MLP neurons of a small language model. Each row is named by its layer, matrix (gate and up: input weights) and neuron, and shows model dimensions 16-143. Each number is 200 + 20 x the weight over its row's rms, rounded and kept within 0 to 999. A neuron's up and down rows have the sign that makes its largest values positive.
After each neuron's rows, "fires in" lists the words (lower case) most often at its 100 highest values on Wikipedia text that the model never trained on.

L8.gate423,176,192,203,173,212,220,179,192,183,214,186,207,226,188,171,181,185,178,195,203,208,191,212,204,203,170,217,223,176,201,190,218,203,207,208,202,184,219,199,203,201,171,171,219,194,219,167,204,233,202,266,224,220,168,179,200,185,203,198,212,194,198,185,219,212,196,214,176,215,224,189,239,223,203,222,227,162,203,182,188,210,193,186,188,206,193,188,200,180,192,220,230,163,211,228,199,194,243,187,219,207,218,221,195,229,170,223,221,210,229,174,242,197,198,189,198,208,218,188,152,217,218,214,210,231,222,258,194
L8.up423,180,214,222,151,234,175,195,210,209,210,187,188,231,223,165,206,167,195,206,225,206,185,205,182,209,174,232,208,212,183,219,214,210,181,205,243,181,240,183,197,206,185,203,212,196,202,160,198,200,218,220,194,202,217,178,212,198,213,226,187,208,222,212,184,204,192,171,217,155,208,160,212,231,180,197,194,235,198,197,199,216,197,180,176,180,193,202,244,234,227,206,207,186,184,198,210,176,216,208,218,222,183,166,249,197,172,187,194,171,202,204,212,214,163,205,189,203,248,190,183,187,213,234,197,205,177,179,164
fires in: "an", "a", "its", "his"

L6.gate240,215,227,210,220,183,215,222,191,185,175,208,200,190,192,169,209,206,209,187,213,194,238,212,216,205,197,199,231,179,235,183,202,169,207,238,205,175,201,234,212,192,197,188,202,208,237,193,211,215,181,205,238,198,173,210,202,199,188,230,196,226,172,160,230,193,182,208,199,176,202,192,203,164,173,215,196,196,165,188,214,217,216,184,159,193,216,210,196,216,205,210,207,194,224,244,212,207,196,212,220,226,198,198,219,219,194,236,225,165,166,191,211,183,198,171,182,213,225,187,199,200,215,191,198,201,222,194,206
L6.up240,193,221,249,189,205,205,165,206,188,199,259,173,151,221,199,193,192,211,200,178,192,216,234,170,219,191,177,218,199,206,196,244,184,169,220,196,177,205,185,191,193,208,195,191,172,236,229,210,204,190,175,200,202,211,185,152,201,192,195,210,188,180,180,177,189,217,220,211,173,169,219,208,200,183,206,169,200,166,200,233,206,212,211,219,223,189,199,160,166,219,199,201,227,189,212,169,199,209,207,196,218,185,195,178,214,196,171,196,185,193,208,195,190,191,179,237,204,219,202,232,184,194,153,188,198,222,170,222
fires in: "s", "their", "his"

L6.gate389,191,180,210,200,205,220,220,223,178,213,189,203,191,163,195,220,230,202,176,204,219,210,175,233,184,190,235,215,159,207,191,181,176,209,219,181,191,201,194,239,187,194,192,195,194,188,204,229,232,182,209,205,232,198,198,234,172,195,218,182,174,197,189,228,194,197,233,181,217,210,197,230,174,189,226,229,233,172,193,227,198,193,152,165,179,180,193,231,181,209,199,240,176,209,233,182,179,228,222,218,221,217,208,195,182,220,231,189,193,198,184,225,196,187,201,180,168,219,193,206,207,216,185,215,227,206,206,198
L6.up389,165,186,210,210,239,222,153,206,199,185,191,170,198,183,196,235,193,198,149,176,202,161,191,216,193,177,245,209,181,179,193,196,201,240,169,185,207,196,175,204,171,169,185,182,212,165,201,192,209,202,195,197,210,242,182,187,225,222,213,209,179,236,196,201,220,185,196,204,220,223,192,214,187,199,179,257,220,198,205,218,190,223,191,207,221,216,189,195,186,180,213,212,201,210,218,204,202,217,195,229,235,204,214,202,199,233,228,217,163,249,192,200,202,179,215,220,183,197,190,187,230,228,165,247,197,191,180,209
fires in: "for", "a", "no", "as", "after"

L5.gate466,194,163,228,209,210,183,228,226,196,215,204,215,209,218,220,212,212,205,197,180,184,203,189,227,167,232,210,239,186,229,185,168,188,204,189,198,228,201,214,218,210,190,167,210,194,194,215,241,193,209,188,167,217,198,188,221,180,206,213,191,196,210,194,217,207,209,183,244,196,237,197,211,217,161,205,197,220,186,177,184,227,215,210,240,225,194,214,193,233,194,187,224,198,196,236,237,207,164,226,207,204,222,198,210,221,222,229,199,246,205,162,219,199,191,150,187,213,234,185,213,198,196,251,194,197,222,199,176
L5.up466,241,160,219,216,210,201,203,227,191,180,247,215,210,229,186,222,228,194,186,176,168,175,174,176,196,189,189,227,223,197,175,176,218,223,173,180,228,186,175,198,212,186,178,204,174,191,210,203,215,222,161,198,181,211,211,211,223,183,232,221,203,164,185,205,234,222,185,219,198,215,191,218,232,173,203,199,193,172,219,185,216,231,229,232,208,199,184,207,210,201,202,212,186,182,196,199,179,204,183,227,204,207,187,213,210,210,225,193,232,228,220,196,191,202,187,216,224,202,177,190,226,209,228,229,229,243,187,189
fires in: "the"

L6.gate313,184,234,207,240,209,187,226,207,214,222,195,200,192,213,222,154,199,197,196,201,196,195,188,221,195,222,227,218,173,204,157,204,197,216,229,211,173,173,211,193,196,224,213,215,222,209,213,212,178,187,191,200,207,214,199,196,205,210,185,179,225,196,239,167,164,184,216,228,157,181,180,177,157,182,166,248,220,174,168,218,202,190,185,166,219,195,176,190,211,185,186,200,234,191,252,212,199,230,193,161,200,199,191,212,169,194,206,202,183,197,157,235,206,192,218,193,164,227,188,198,172,192,172,204,196,229,201,186
L6.up313,195,232,209,203,227,205,211,180,175,173,207,202,177,199,205,198,175,190,179,228,208,180,169,207,216,185,198,210,193,217,219,232,201,210,208,229,191,167,207,210,190,208,223,214,228,159,196,194,215,181,217,195,221,221,231,154,219,189,179,210,226,195,220,145,194,215,194,234,182,207,249,204,213,202,165,227,224,231,208,190,177,185,207,234,192,172,224,185,220,190,174,231,238,200,232,198,199,216,209,202,205,207,223,188,217,179,224,216,186,215,215,215,218,186,220,203,174,210,172,191,210,175,169,206,174,198,196,164
fires in: "his", "can", "cannot"

L5.gate217,202,184,210,200,206,202,219,234,202,208,214,198,217,171,191,218,191,210,172,198,211,230,179,239,179,199,211,204,189,189,193,163,179,216,196,203,204,233,201,194,198,201,216,202,214,222,194,204,211,240,209,188,186,224,209,196,177,229,199,167,200,191,198,153,177,178,194,184,188,200,194,230,186,171,216,207,218,155,177,194,198,224,194,205,189,217,206,190,226,170,193,211,178,197,224,212,229,202,210,190,234,224,182,204,192,212,253,216,194,165,170,224,186,168,198,181,206,206,211,198,212,210,217,198,198,199,212,185
L5.up217,216,165,201,174,213,221,200,229,206,184,197,201,206,214,189,204,158,174,170,187,198,225,158,248,212,209,179,192,237,186,180,160,227,182,192,214,189,211,202,186,220,212,222,188,194,181,184,205,198,231,182,162,131,203,180,210,179,172,224,181,185,183,203,171,213,199,198,189,212,181,191,168,176,162,202,227,214,207,215,239,181,204,227,204,169,219,194,209,228,158,217,188,178,201,193,200,211,209,188,178,224,189,174,215,199,203,208,222,200,220,194,176,238,158,229,182,219,225,186,230,215,191,219,210,223,199,192,195
fires in: "over", "for"

L5.gate186,208,168,240,215,169,179,259,195,216,210,171,183,212,173,218,195,234,191,207,223,204,213,204,223,149,235,202,210,202,196,184,168,183,197,216,201,190,209,182,243,189,194,188,197,170,202,245,216,192,187,165,190,243,167,168,236,199,208,193,195,218,235,172,176,218,189,192,190,209,178,183,208,174,192,204,229,203,218,198,176,201,167,209,181,200,219,201,224,204,248,191,241,191,165,218,184,213,189,197,207,212,207,188,197,222,216,236,203,216,183,190,222,215,202,194,181,214,220,194,202,219,174,210,204,218,216,185,179
L5.up186,211,220,196,211,172,226,172,178,213,207,240,227,201,199,200,177,221,194,203,228,150,198,223,201,174,180,202,194,207,201,178,237,207,216,221,203,182,168,210,181,200,194,197,215,199,202,202,190,201,197,222,232,189,247,221,191,234,197,209,233,238,168,189,221,203,219,174,223,186,165,165,218,191,240,194,182,191,180,201,205,207,205,194,234,222,184,195,178,191,225,191,205,209,197,209,164,173,199,177,219,211,225,227,199,210,180,230,231,194,200,226,234,184,181,157,186,193,205,201,183,190,179,197,205,190,168,203,183
fires in: "the"

L8.gate492,196,207,197,229,177,195,194,161,200,215,173,193,185,175,197,206,179,195,194,190,181,247,214,193,198,198,221,217,216,206,210,181,199,219,222,191,158,190,224,200,201,217,194,216,203,223,198,228,176,159,198,212,203,152,169,240,193,181,222,180,243,177,193,194,225,176,211,213,201,196,190,234,169,196,203,205,160,204,197,224,218,180,169,181,214,207,197,187,181,166,186,202,194,183,207,211,213,231,230,198,218,203,179,172,175,185,235,168,226,212,201,222,176,189,196,217,222,231,192,210,239,173,221,194,231,201,181,199
L8.up492,226,189,201,231,185,203,184,179,202,197,180,203,181,191,168,205,212,185,188,170,173,195,213,200,199,162,226,209,201,178,192,200,206,236,207,206,185,183,230,196,153,182,195,209,187,215,180,208,233,183,177,237,172,205,181,191,255,184,179,191,213,215,197,198,220,183,178,218,208,170,200,209,189,208,183,223,200,186,197,165,216,215,185,195,221,199,199,185,191,174,218,209,217,207,204,185,211,251,187,250,211,183,217,190,223,175,236,193,171,212,198,207,233,207,208,187,216,198,178,184,237,198,173,245,208,210,165,186
fires in: "the", "of", "his"

L8.gate410,205,177,208,193,177,210,170,210,188,218,186,193,232,192,180,206,182,202,178,198,181,184,192,205,194,199,188,243,216,176,205,176,211,201,190,218,191,191,201,225,195,180,205,255,219,224,163,207,204,169,203,197,210,198,242,175,189,195,202,222,194,171,166,181,197,191,204,169,219,254,229,217,203,235,190,242,180,227,200,186,229,194,227,194,232,216,218,215,188,188,202,203,173,193,223,202,219,223,209,219,191,206,188,190,211,195,218,231,214,205,197,196,199,131,202,207,175,179,182,176,212,182,177,208,201,175,193,201
L8.up410,205,165,232,226,201,186,174,203,243,220,193,174,238,219,197,225,174,203,250,190,210,203,191,194,203,192,188,228,210,173,205,187,197,216,180,211,189,216,200,221,180,214,140,186,146,198,199,200,187,178,220,233,207,187,205,225,226,196,184,190,227,164,212,227,208,208,175,179,215,230,233,202,154,202,197,209,181,195,200,186,206,234,211,165,228,201,205,218,209,209,199,207,189,222,213,204,184,196,210,217,206,175,213,203,192,205,205,208,203,200,195,233,200,203,184,191,224,234,200,190,204,201,248,197,191,179,131,195
fires in: "the", "his", "roman", "symbols", "s"

L5.gate391,196,166,199,230,157,209,204,213,199,195,195,206,224,195,190,158,209,210,220,215,188,207,220,214,179,222,186,208,167,215,187,181,172,211,210,200,189,232,196,253,219,209,180,217,184,215,242,232,196,198,194,205,236,191,204,204,180,231,173,177,200,209,184,223,152,192,210,175,197,185,184,191,182,229,231,179,225,187,196,172,205,201,192,203,226,189,187,207,192,223,196,178,198,156,206,201,217,212,191,182,215,206,186,229,208,187,222,200,193,157,197,228,198,197,164,231,180,231,200,186,230,220,181,205,237,223,218,159
L5.up391,217,171,213,226,175,221,149,189,196,182,218,202,204,174,205,199,195,186,224,231,196,201,193,206,187,208,217,179,182,228,148,219,206,236,193,189,167,188,174,217,169,177,196,207,194,205,208,209,207,159,203,193,221,248,207,191,211,208,196,221,182,234,178,206,192,208,183,192,208,191,211,194,192,201,172,195,245,189,203,193,187,186,163,212,229,198,198,180,213,173,230,220,221,203,204,170,243,184,194,225,228,222,185,205,219,196,218,198,157,198,208,185,216,189,230,234,199,174,181,199,257,193,189,215,246,212,210,180
fires in: "the", "per", "emery", "vice", "grand"

L5.gate92,163,162,233,200,181,219,217,212,204,179,187,198,214,181,190,147,202,215,192,227,201,224,183,236,163,244,211,211,189,226,180,199,196,231,206,196,220,216,195,222,207,219,222,233,201,202,230,200,190,219,216,198,207,188,167,231,201,218,207,156,212,188,197,196,166,161,206,193,220,186,209,160,190,160,215,216,203,234,188,206,199,159,196,167,189,198,208,215,217,211,181,222,209,171,207,223,198,189,205,165,206,199,205,218,176,214,182,177,191,185,180,196,228,176,214,196,204,242,193,230,212,213,199,186,191,204,233,150
L5.up92,211,201,240,231,185,207,220,221,219,192,214,196,225,212,188,176,202,190,205,231,209,194,220,188,200,197,208,237,194,194,193,220,195,192,218,207,223,185,202,187,222,243,189,217,175,204,209,211,183,204,193,224,165,220,226,180,217,176,180,237,193,170,206,205,206,195,171,207,162,162,238,200,199,209,198,224,192,164,217,205,181,202,199,209,189,217,202,190,196,208,197,187,223,191,163,183,192,203,207,220,220,191,200,199,202,173,215,222,194,176,234,196,203,191,186,179,191,197,204,185,223,185,194,202,219,228,151,183
fires in: "at", "around", "atatürk"

L7.gate417,157,159,236,214,176,204,231,213,187,166,188,230,215,194,192,176,203,205,171,216,234,232,189,201,156,225,231,230,218,230,192,223,197,245,196,192,185,219,209,223,207,174,199,223,195,197,186,221,193,181,191,189,209,174,210,242,191,191,219,179,224,216,200,202,203,181,206,207,209,220,194,197,186,192,222,217,207,233,194,214,249,179,198,174,210,194,196,191,198,202,218,203,210,187,199,216,241,212,167,179,235,223,212,234,183,182,230,220,211,197,189,200,214,168,208,200,197,211,216,205,226,197,240,196,192,202,219,191
L7.up417,209,213,192,175,193,195,199,223,183,185,227,201,186,223,204,193,184,188,214,227,184,202,220,170,197,197,173,202,211,215,200,190,188,187,193,171,220,181,191,188,246,229,239,181,210,194,228,203,213,203,179,202,166,206,208,192,221,160,185,221,177,152,217,195,220,212,188,212,204,196,239,215,215,210,218,191,174,208,213,199,196,225,203,213,193,184,206,183,193,213,172,193,203,228,173,185,206,219,200,213,241,184,174,195,202,236,210,192,192,203,229,217,192,239,201,213,199,188,237,204,241,185,202,175,201,221,195,210
fires in: "at", "of", "genus"

L8.gate103,174,178,239,202,171,198,195,208,211,221,207,228,178,178,194,200,194,200,230,222,218,203,205,207,187,192,189,220,186,217,179,179,197,178,212,219,174,172,198,233,200,165,211,223,217,173,195,214,199,152,202,149,205,188,207,228,168,224,206,216,168,182,195,170,207,230,177,204,194,156,188,216,241,188,239,185,159,190,176,161,203,180,193,191,238,218,190,226,205,202,187,216,203,183,252,184,229,195,189,208,238,202,230,201,221,213,209,182,245,188,174,232,188,163,179,202,194,218,181,205,200,195,200,197,194,224,209,187
L8.up103,210,182,194,237,203,207,184,181,169,205,196,192,218,199,188,235,213,177,189,208,210,204,215,207,207,215,200,217,219,176,163,186,206,234,214,205,165,191,172,223,192,196,200,214,227,196,184,225,213,209,241,224,249,185,216,202,216,183,187,198,203,231,206,191,211,184,212,216,225,210,231,261,199,234,170,229,187,219,189,173,204,210,206,203,209,189,205,200,182,196,191,190,152,198,240,209,235,153,228,185,209,204,214,207,214,198,223,200,189,195,181,231,205,168,195,196,224,165,207,142,202,194,204,226,227,198,204,187
fires in: "the"

L5.gate311,213,198,213,215,230,190,228,211,192,182,173,179,229,196,188,235,206,206,193,205,203,222,176,210,168,227,240,226,208,224,198,191,202,241,228,216,213,201,211,251,224,207,159,185,147,176,209,206,232,207,209,169,192,173,181,220,187,200,210,160,219,208,202,203,181,174,183,212,188,218,225,208,216,168,198,188,195,176,196,172,210,182,208,197,195,186,208,216,212,214,162,209,172,217,222,192,222,204,197,176,209,230,168,192,200,220,206,217,195,194,180,227,201,189,216,203,212,234,203,203,200,190,231,206,187,196,200,190
L5.up311,225,179,225,193,222,204,192,198,173,180,207,180,216,228,211,227,181,178,185,191,173,214,173,202,210,187,216,197,231,202,192,188,232,221,207,190,199,188,186,233,240,231,215,165,173,188,196,187,204,210,195,177,171,203,174,195,216,163,187,184,181,183,219,176,227,221,203,179,203,181,251,207,212,194,186,218,208,181,215,193,197,167,189,213,179,176,193,207,195,200,175,215,205,198,197,200,233,204,216,217,204,227,181,194,182,230,193,221,195,240,213,192,216,207,243,236,201,217,192,188,222,196,219,206,199,242,199,194
fires in: "of"

L8.gate175,202,181,187,174,181,205,237,216,196,180,206,169,182,176,198,186,190,223,189,242,220,228,193,237,186,214,194,234,182,230,210,187,180,205,209,208,217,188,214,227,185,166,205,238,204,225,188,189,200,162,198,213,232,205,214,165,207,200,174,218,211,177,186,220,176,157,212,216,202,204,226,201,200,168,221,201,195,215,201,204,190,222,202,207,231,203,202,186,177,201,235,188,188,200,216,184,213,191,222,170,195,210,228,201,208,170,241,227,226,138,204,202,176,210,181,180,190,216,191,205,182,178,170,217,210,191,196,201
L8.up175,212,194,227,218,207,180,192,220,215,192,215,196,227,219,167,193,191,211,206,192,202,169,173,201,206,184,210,252,222,213,188,200,252,227,183,243,182,193,232,188,186,157,194,195,188,200,195,165,184,155,211,186,213,221,221,183,227,149,161,240,214,197,183,201,203,239,195,174,217,167,186,204,192,176,175,224,169,168,199,158,198,217,191,198,201,186,190,202,232,170,213,193,217,245,212,180,211,196,197,194,198,209,214,224,209,208,204,206,217,207,193,189,202,215,201,218,231,184,213,215,179,161,168,253,208,183,185,187
fires in: "the", "japanese", "his"

L8.gate6,220,211,191,200,195,206,196,191,201,203,183,192,182,169,163,182,205,188,165,232,247,235,212,223,144,213,196,238,140,213,156,182,195,183,218,194,186,198,224,194,197,181,189,228,246,187,172,233,169,191,215,208,220,194,208,192,166,214,211,177,205,177,169,223,222,188,208,203,197,233,188,194,185,178,211,199,173,200,186,219,228,203,226,176,195,216,198,198,200,179,187,202,195,190,218,171,196,183,177,222,248,198,218,187,240,199,240,180,197,205,191,232,201,174,179,180,183,207,207,201,196,207,217,175,203,202,202,191
L8.up6,173,157,230,179,221,211,176,182,210,186,193,188,200,195,194,190,163,218,187,179,214,215,211,198,227,198,179,220,174,170,208,180,203,184,201,195,172,214,190,198,226,180,227,188,241,199,204,174,195,212,254,164,225,212,207,228,212,182,191,197,207,219,188,193,210,201,221,176,174,219,198,224,209,179,204,195,192,212,189,182,189,206,189,236,222,225,199,202,171,186,218,190,221,176,225,203,164,177,226,228,212,222,200,168,226,220,194,219,217,196,176,203,190,175,193,192,245,186,212,199,174,196,189,206,172,225,162,191
fires in: "the", "his"

L5.gate349,214,207,219,200,188,169,224,194,202,179,203,191,234,181,208,194,216,208,198,212,213,211,216,210,167,204,208,223,199,222,181,210,177,226,217,180,184,220,229,227,214,187,165,187,165,207,202,245,198,177,184,192,230,172,165,234,169,194,195,141,211,216,195,202,199,199,198,202,199,199,188,207,189,183,216,190,200,240,199,193,218,191,174,183,259,203,217,196,194,218,182,231,214,173,210,200,245,196,209,182,220,237,193,190,216,211,218,212,194,203,176,231,204,203,186,228,237,258,194,234,241,175,252,204,190,198,210,180
L5.up349,213,221,184,220,203,168,200,156,178,211,198,181,206,206,195,203,238,187,183,234,186,183,217,183,179,219,202,204,205,219,175,232,209,235,222,177,162,185,220,181,204,201,195,207,182,214,201,213,199,191,203,247,203,198,214,184,221,174,176,182,259,207,191,254,185,214,190,190,155,193,175,213,217,222,174,213,174,253,205,179,213,182,174,187,207,177,178,198,158,224,210,183,217,211,190,177,240,186,204,184,209,235,208,202,215,192,222,219,203,229,204,231,202,212,189,220,184,217,191,167,189,204,178,225,178,199,181,185
fires in: "the"

L5.gate74,168,221,201,191,205,193,208,208,194,234,200,226,197,161,203,183,196,218,200,214,238,199,211,193,186,183,222,188,157,230,192,187,188,224,191,189,212,217,198,232,187,187,179,198,219,242,180,225,174,204,225,198,252,183,170,192,190,235,217,192,193,217,186,166,217,191,200,197,223,203,204,243,178,220,223,206,203,176,183,213,206,225,167,154,208,184,221,199,215,185,192,243,165,215,260,237,217,207,188,179,206,215,192,175,207,225,210,205,192,213,172,259,209,201,212,185,185,237,190,171,195,213,233,183,208,235,203,185
L5.up74,175,197,185,172,218,220,164,167,175,223,237,199,171,191,199,203,212,194,178,211,223,179,186,176,201,190,185,193,210,242,186,237,220,198,160,206,182,191,223,211,191,171,210,188,244,196,176,188,218,201,219,228,165,200,217,157,182,190,227,235,200,191,193,168,221,224,195,218,199,211,188,247,189,222,182,195,203,199,202,185,185,195,183,202,186,176,216,190,184,178,197,215,198,213,225,202,189,177,190,176,161,224,195,161,211,204,188,208,210,228,207,187,222,187,216,234,211,186,175,177,191,209,205,205,208,195,207,166
fires in: "be", "are", "were"

L5.gate252,238,203,249,153,222,190,201,215,193,201,170,218,203,178,243,195,204,197,187,189,178,189,196,205,187,221,220,210,206,221,216,195,182,208,200,237,185,188,182,207,221,216,205,184,152,215,184,231,168,191,229,176,166,193,190,221,214,182,187,192,182,207,203,157,209,209,189,202,229,237,186,191,180,191,176,178,187,221,196,227,192,208,201,223,200,226,184,180,194,207,174,208,202,229,204,200,204,170,189,164,188,217,216,175,220,209,222,254,196,225,189,222,204,197,210,185,230,215,188,210,196,171,235,182,192,174,229,234
L5.up252,199,216,219,208,208,159,192,231,193,195,231,210,199,171,153,170,185,235,179,193,198,191,182,159,176,173,209,196,247,208,184,206,189,225,225,165,210,225,193,186,191,176,174,165,215,223,233,232,203,188,177,187,204,204,209,161,195,223,207,181,244,200,187,204,208,209,223,190,211,193,149,166,177,174,210,163,211,205,204,176,220,199,169,207,255,170,199,207,180,181,205,251,172,215,196,171,206,219,160,188,213,228,198,198,194,197,205,204,188,211,194,204,187,213,191,180,208,196,210,186,208,211,212,190,232,237,187,192
fires in: "second", "third", "first", "fourth"

L6.gate77,200,191,211,167,230,203,191,186,178,169,198,227,177,202,206,195,192,215,173,206,223,230,197,250,150,235,197,187,217,221,196,232,202,192,189,182,157,218,206,215,210,196,222,189,227,196,192,205,163,176,215,211,185,203,195,196,193,194,198,176,232,227,192,239,191,192,216,231,229,230,210,200,213,202,183,183,207,236,187,186,154,209,205,208,197,203,218,192,167,171,235,188,221,190,214,209,229,156,224,182,156,233,191,171,211,220,212,207,219,214,190,195,203,167,204,188,255,186,220,206,214,164,236,174,208,206,202,198
L6.up77,192,223,205,178,199,223,151,232,219,209,216,226,173,177,180,212,216,208,155,203,198,186,210,195,183,224,241,191,204,181,189,205,190,211,163,214,183,173,220,191,194,180,214,177,209,159,172,206,172,194,252,205,178,201,220,190,210,198,217,203,217,234,191,200,207,203,189,216,192,205,206,179,228,238,174,218,195,246,186,196,187,185,202,198,194,200,176,207,174,181,210,225,228,224,231,203,185,189,207,211,199,212,264,166,207,182,209,217,216,218,177,210,216,196,233,245,223,187,190,159,179,223,201,214,182,185,194,173
fires in: "due", "however", "subject", "format", "set"

L6.gate249,210,190,233,208,179,185,247,205,193,187,186,195,154,179,209,200,179,203,220,187,199,208,220,220,167,202,199,223,178,268,166,201,176,187,248,201,204,209,213,220,186,192,213,215,226,253,185,218,206,188,220,231,170,188,189,197,155,211,216,177,200,190,185,185,187,187,209,179,220,190,190,195,160,216,183,224,188,193,166,202,203,231,177,204,190,193,201,193,222,186,210,234,177,191,236,199,200,203,221,175,196,223,211,204,184,209,229,213,215,212,170,215,174,176,203,184,186,245,189,182,181,179,208,185,207,195,206,193
L6.up249,179,227,165,211,206,225,197,191,210,206,176,181,205,209,192,167,202,227,208,189,200,204,187,212,183,206,225,181,170,187,226,205,181,196,187,218,212,227,187,182,213,180,164,181,214,206,231,198,216,184,198,184,213,220,194,177,201,222,171,213,194,198,220,168,170,200,219,195,173,206,221,186,218,204,229,181,197,202,198,198,210,198,182,167,229,180,218,188,171,208,190,198,213,185,209,225,200,203,180,168,185,195,201,191,221,184,163,197,183,201,200,171,216,210,227,209,180,165,203,200,220,228,198,226,183,196,200,181
fires in: "to", "can"

L5.gate431,234,233,214,174,184,177,217,179,236,246,221,166,183,178,172,229,201,209,236,176,229,232,216,201,192,210,183,215,172,176,212,201,193,197,203,187,184,201,229,236,196,210,192,209,212,221,198,210,173,170,206,232,190,203,205,205,170,209,212,199,225,206,184,174,189,186,193,203,241,196,214,180,170,193,211,194,190,154,185,202,170,218,215,130,228,235,190,214,204,205,203,201,182,229,237,192,211,196,187,196,201,193,201,195,229,213,225,203,196,190,192,226,174,188,191,173,175,220,205,223,191,199,196,190,218,194,209,226
L5.up431,225,205,198,179,245,226,214,166,229,225,188,176,178,214,204,183,207,193,184,222,230,204,213,213,179,188,184,200,165,196,195,210,226,199,208,214,207,182,208,197,201,204,245,212,232,181,171,181,232,163,222,237,153,176,242,210,226,192,215,185,225,180,174,176,226,197,178,188,222,231,181,191,196,201,210,214,192,206,201,160,157,209,204,180,177,202,219,208,231,201,205,175,196,199,207,189,192,214,200,218,185,213,225,205,189,204,225,237,210,230,210,239,190,189,226,179,195,222,201,185,194,180,191,210,218,206,203,212
fires in: "his", "their", "her", "working", "worked", "played"

L5.gate113,176,171,216,215,222,213,206,199,226,198,212,206,182,175,225,214,218,206,185,240,172,185,217,217,181,237,203,184,206,228,172,199,180,232,192,222,200,208,221,210,200,234,224,227,195,210,180,185,152,174,185,228,189,221,197,210,173,195,218,166,221,202,220,202,178,198,209,234,198,229,210,213,205,195,187,215,189,218,158,166,187,175,211,210,188,207,189,183,182,187,204,208,178,200,237,217,188,154,210,205,201,188,179,169,276,219,195,214,205,214,159,186,211,214,216,212,191,207,187,216,191,206,202,175,162,201,168,170
L5.up113,172,201,193,234,240,214,188,140,189,214,229,200,184,187,211,201,174,204,191,253,185,183,217,164,219,205,190,158,223,183,191,216,211,208,201,171,177,221,177,199,181,230,199,194,195,212,168,185,194,158,170,215,181,214,216,176,199,178,196,182,208,209,193,199,184,188,197,178,199,225,220,224,219,229,187,199,184,222,199,202,174,209,193,210,178,196,207,184,197,173,196,214,192,215,199,196,197,181,215,200,176,201,194,181,263,192,209,240,220,204,187,183,205,202,239,205,190,191,209,173,232,179,174,187,196,172,187,176
fires in: "what", "present", "just", "subject", "next", "due"

L6.gate2,228,209,208,232,173,221,213,203,176,216,170,239,150,191,226,203,217,215,189,174,212,213,199,265,192,213,209,220,163,240,185,207,184,197,198,206,179,211,195,233,199,214,179,241,226,197,197,207,209,221,222,201,238,165,209,206,185,229,213,222,203,230,203,200,188,192,220,224,235,205,186,227,175,212,181,190,209,205,168,194,206,208,175,203,209,176,184,188,201,216,174,223,189,182,221,219,215,211,207,193,220,206,185,196,195,218,231,188,177,197,178,234,191,183,186,176,211,219,179,218,188,197,208,171,188,205,228,196
L6.up2,231,171,175,169,163,185,253,216,197,181,181,178,212,170,217,203,210,206,198,217,193,243,188,197,194,174,185,201,182,178,230,211,203,197,207,214,248,227,213,203,208,178,173,156,184,223,192,227,235,211,183,191,209,210,183,198,194,210,201,204,203,171,213,206,199,169,199,214,190,194,200,185,227,181,211,169,250,167,205,239,205,182,157,186,226,177,234,184,209,212,185,207,214,243,204,166,191,190,237,201,211,179,181,195,179,196,189,192,180,188,215,186,188,197,202,198,206,174,172,184,191,193,203,177,185,161,184,190
fires in: "to"

L7.gate120,221,231,210,189,223,210,221,240,188,248,198,220,209,194,153,185,168,219,160,215,197,204,205,221,171,208,202,205,174,198,202,216,190,216,221,218,240,218,192,233,225,207,176,199,179,203,199,233,211,217,223,158,211,175,190,191,193,261,195,168,200,187,177,215,164,205,192,185,232,228,213,193,225,197,198,152,198,171,189,157,198,206,207,226,188,197,249,196,167,194,204,224,181,216,228,239,203,198,205,199,204,200,208,184,210,202,182,198,223,206,188,210,203,229,211,185,184,224,192,190,236,169,209,212,216,214,223,180
L7.up120,206,221,190,191,202,223,170,214,197,198,195,221,188,193,214,167,203,218,219,190,196,169,243,171,194,184,228,196,232,190,174,226,226,216,220,204,190,199,199,171,155,179,208,202,176,238,160,188,208,201,212,165,183,215,192,192,211,206,185,226,207,204,203,205,220,206,183,203,195,205,216,213,209,236,190,191,224,195,197,208,182,146,196,188,210,178,210,191,158,184,198,206,233,198,208,185,188,187,222,182,155,179,195,179,198,193,183,191,190,232,193,167,230,180,223,227,220,181,214,179,232,183,205,211,231,217,201,174
fires in: "were", "are", "was", "is", "went"